python train.py --n_layer=13 --norm_place="pre" --norm_eps=1e-05 --positions="rope" --attn_scale=0.125 --bias="all" --tie_embeddings=false --parallel_block=true --init="normal" --init_std_down=0.0 --warmup_steps=200 --schedule="wsd" --steps=4762 --dataset="wikipedia_en"
MLP neurons of a small language model. Each row is named by its layer, matrix (up: input weights) and neuron, and shows model dimensions 0-255. Each number is 128 + 24 x the weight over its row's rms, rounded and kept within 0 to 255. Numbers have three digits each.
Before each neuron's rows, "fires on" lists the tokens most often at its 100 highest values on Wikipedia text that the model never trained on.

fires on: " oper", " g", "en", "oll", "el", " celebr"
L6.up80:114136150136131131126121121139206135099186108156049105132107058112173164160116142145138125153155121113127153152120094147122114150112094118143132112176209126123120091171133113119141174095136129103148109120140103117114090150130124119110135131112148084151155130132121123129092122132130156131099105110122162100087138123156124094120104155137148157134114122143127130135162121140118114106089127142126159075102101101134097069152137127089098162142123134125159150121129157151132121158086156136106152127141136149149123099115118120159156105084116091087110112103151137141118113155157162116118155118172152126125128128117097147145126137076137151130117095114149160140112128115117091178122091099141107146107131108188163141135132156127164122125107123133128085127136130129158119125143157

fires on: "am", " Division", "anding", " units", " speak", " Cam"
L2.up105:160120157171119132108140147103141128116111167113147120146114098070149130129103128072149113131102151154131124151110109127110113125140135171149115125126088097151136127128140165146118204144140131121148137130160138121127174122183140142098169125154098108144102128095113142145142133122127118123142145128110103186123122157145126093104118128128115093136170119114138124166131155129135131124108131164132145101081156094117114126108143143075147134148136140107172147064101074161127119101107126111130124086143189134139131127118128145141174171118133162150097147165127128095087100151154109069151087162135096122122084109141119120114143150127139142100117135113050116091148136139126112137177173115124072160116163148134144153146125121139107112129139105099122136112140095131103122138113140

fires on: "er", "u", "ig", "am", "at", "i"
L5.up84:103122145126134139139183126143160126180119068144140135129115095140107151175143150121123078118119136146119158120147114145143125157113111135100182136129118120146136133143094125147125114120126124142102109133096172071166149176137173107124108147108195104105127099128144070143126135101104101103111136111081103166131150118167125129062070136181064143145117119155154134111142120137135132155152111080091152123118127145145079099135102141116115131196170101114092118155148117069092146146154117118134100115106140122125138113123170123158156158105117121102102126089125174105117125135114135147135127125137175161134099102161126132156127145131133110144128127141122092108104148148129099103151134133162148131123149107140130103137170141117121113112134141137118133128103133141146117133139177

fires on: " B", " US", " Australian", "b", "o"
L6.up87:142092133077143118190083151131178124153148097109166104144102103161117152096175100119135114115114145103135155174137137114116104124067093171086128130082154102127098124161113151125153096144094106160140112101118103132127157126089123121093115146149134119151138132127107120147110088137114151139101128155102133135096101129114115105095132117117155132084168139126111062114118125129115146119146106098149084092131121111120142152135114113133148124122146200135110099128113121114130150143091115169093142170160140118134124116170123127168128133150141129162139113113103142150167153114156124140090153129148138133111116129166167193087156064190110142107144133119153108129116167143133131138116107115167144153134129138129117108129119130115127119125117151126120109132077115124104089117157147

fires on: "er", "em", "ent", "u", "or"
L6.up222:085077075136160141080157138138128111209117103115094165134185130145146122109141151091146102130134180104075149131090126096141138126181123042159141123097112181138161141115109130098132107127079109089120154136092088107111143160124114115144101129134146156109120088135128123103137146123104094126126143164126147107143144108157127119098158118155089100149118099100154128153159123150130154105117101096105141123118100185176096139141140134112136112127116138141134112123144159130110095142158145153149157102106127084136126129124115122118099132085165144157114127133136107171110142135157110130106129176143125161114128126157136145133126130179104143141122103136111113123145124131117106142109095126159120132103133149165154114149164159112106135136116116131154107120137112144109090085136137

fires on: "S.", "==", " Australian", "ä", " US"
L4.up210:133120113158142081143124109191156144113144130136153128076140162123151102120144144114166129118148114086110151115110156132146134105094135138116111147138185104140137184154120134100144108140120099122135083127100097130099128084100124109136127099156191092142193141189091129133129154155129093172118155145095106148156113139136153079125103103107134126136117174103124104093105142125166099107138139099126107099129123136116159099159131141146130130125116123118134115134131120089124096101152137134146091139144117132137125159181184081100157109132116133099104179126113087153161122117154104167128134133130116111131148098139113114106146124104140147159148099150114137103159119163095144148135112146139155103154132134134122117073113127171152112116140125125126107148043125141107131145146114

fires on: " released", " release", " sold", " =", " ser", " was released"
L2.up97:145088097129125123100173135123100085149116070116095116136077155132123171078156133132097138119119145110124144132139124110143101146161162129111144129116177105108142131124137120135128160153162133167120135139168099117137106144119134117130134116170182182106165140093151075083137164115153137126156107139118132118108101139102157117147162130113102125120103096090101126136151112129127125109136120084105127115138081112159154136118099120129170082144172131141149082105107105106129129129146136112104144105130125105102151124112175109107093100130127180151141118108111113085109111178106169108137114101116129172147150141100164122119155111119150094121135114113123198166139139113144114093146132125137150118138119097111131128173165147175094159149134123130107145117107101106182159130106119

fires on: " Division", " lead", "′", " group", " Brigade", " units"
L2.up266:102163160097128168096103156118126149134118149084120155152184119096117171094137121080103117122089133130140169173122085113139140123162108185144101140158132122181104123146095089155113098108142145129114135129155104161097088124180085127114123122124103093121095115144147134138128101129151139120123137135090127167133142173104111148111146118097109104153131103163146154146109163145154098153110144127167141088139178121115123137117136100112083115117137134099132084100132112180096159115131126134131127150117141158151147129148118171160125134079122145122134146094118100128089140159112111093134137134119148119127096078121150151091122134135122136142119164129122105093141148114129132112123154127157127133084115093126185104079107097164122141101138128146105135107098103136148137180164138

fires on: "g", "ad", "f", "–", "c", "h"
L6.up444:130129072139154168129148111154145131145106136117136092139165149087142147152126103075128117122087100116149138102147089129135109139155122093154066139169114149147141131114151087137144158163111085103125126103126143109111148084098099103143151127141178109126127128148103125147159086121109150159177174148153163131132099162126117117138109136150143164131110096123139100127061116151119144156163121114122067130137131105101148098138142154142126149150097086142135129161109102170172122119124153097153144132116122127117138129141143091108109119194105118136124137117153178111127117115104125140138132142082142131105119146170124098103115118126140157136124154132149156164102121172078102118070144127135116146107155091147132108102144096064132115120132122147152102122125100165133112122124157

fires on: "/", " &", " and", ", and"
L4.up68:112101108135112121102134126131132142091109141102109141172086138124109157142136170088153172123184129124132135112133096122174120110116127124131146131133129123103081137119140101107124122122093130175115191083107123158084174117163106127123114128144141073075125145140128160102110145150145156168086084155148169179128139121130103116117136070143112134127127114103146093135121132161156088123162100124146116094169138139154125158139118131145104143128147119130082106142132161170088121124106181132138127121151128112141119127114157158119156126127088139105098126143086126135110106145115092119152074147151144143096140101101153142092122115113153106138126081124093150107112129142147102132152132150135109134127167131136133105108132100128110132141137117162186104130125121127157129216127093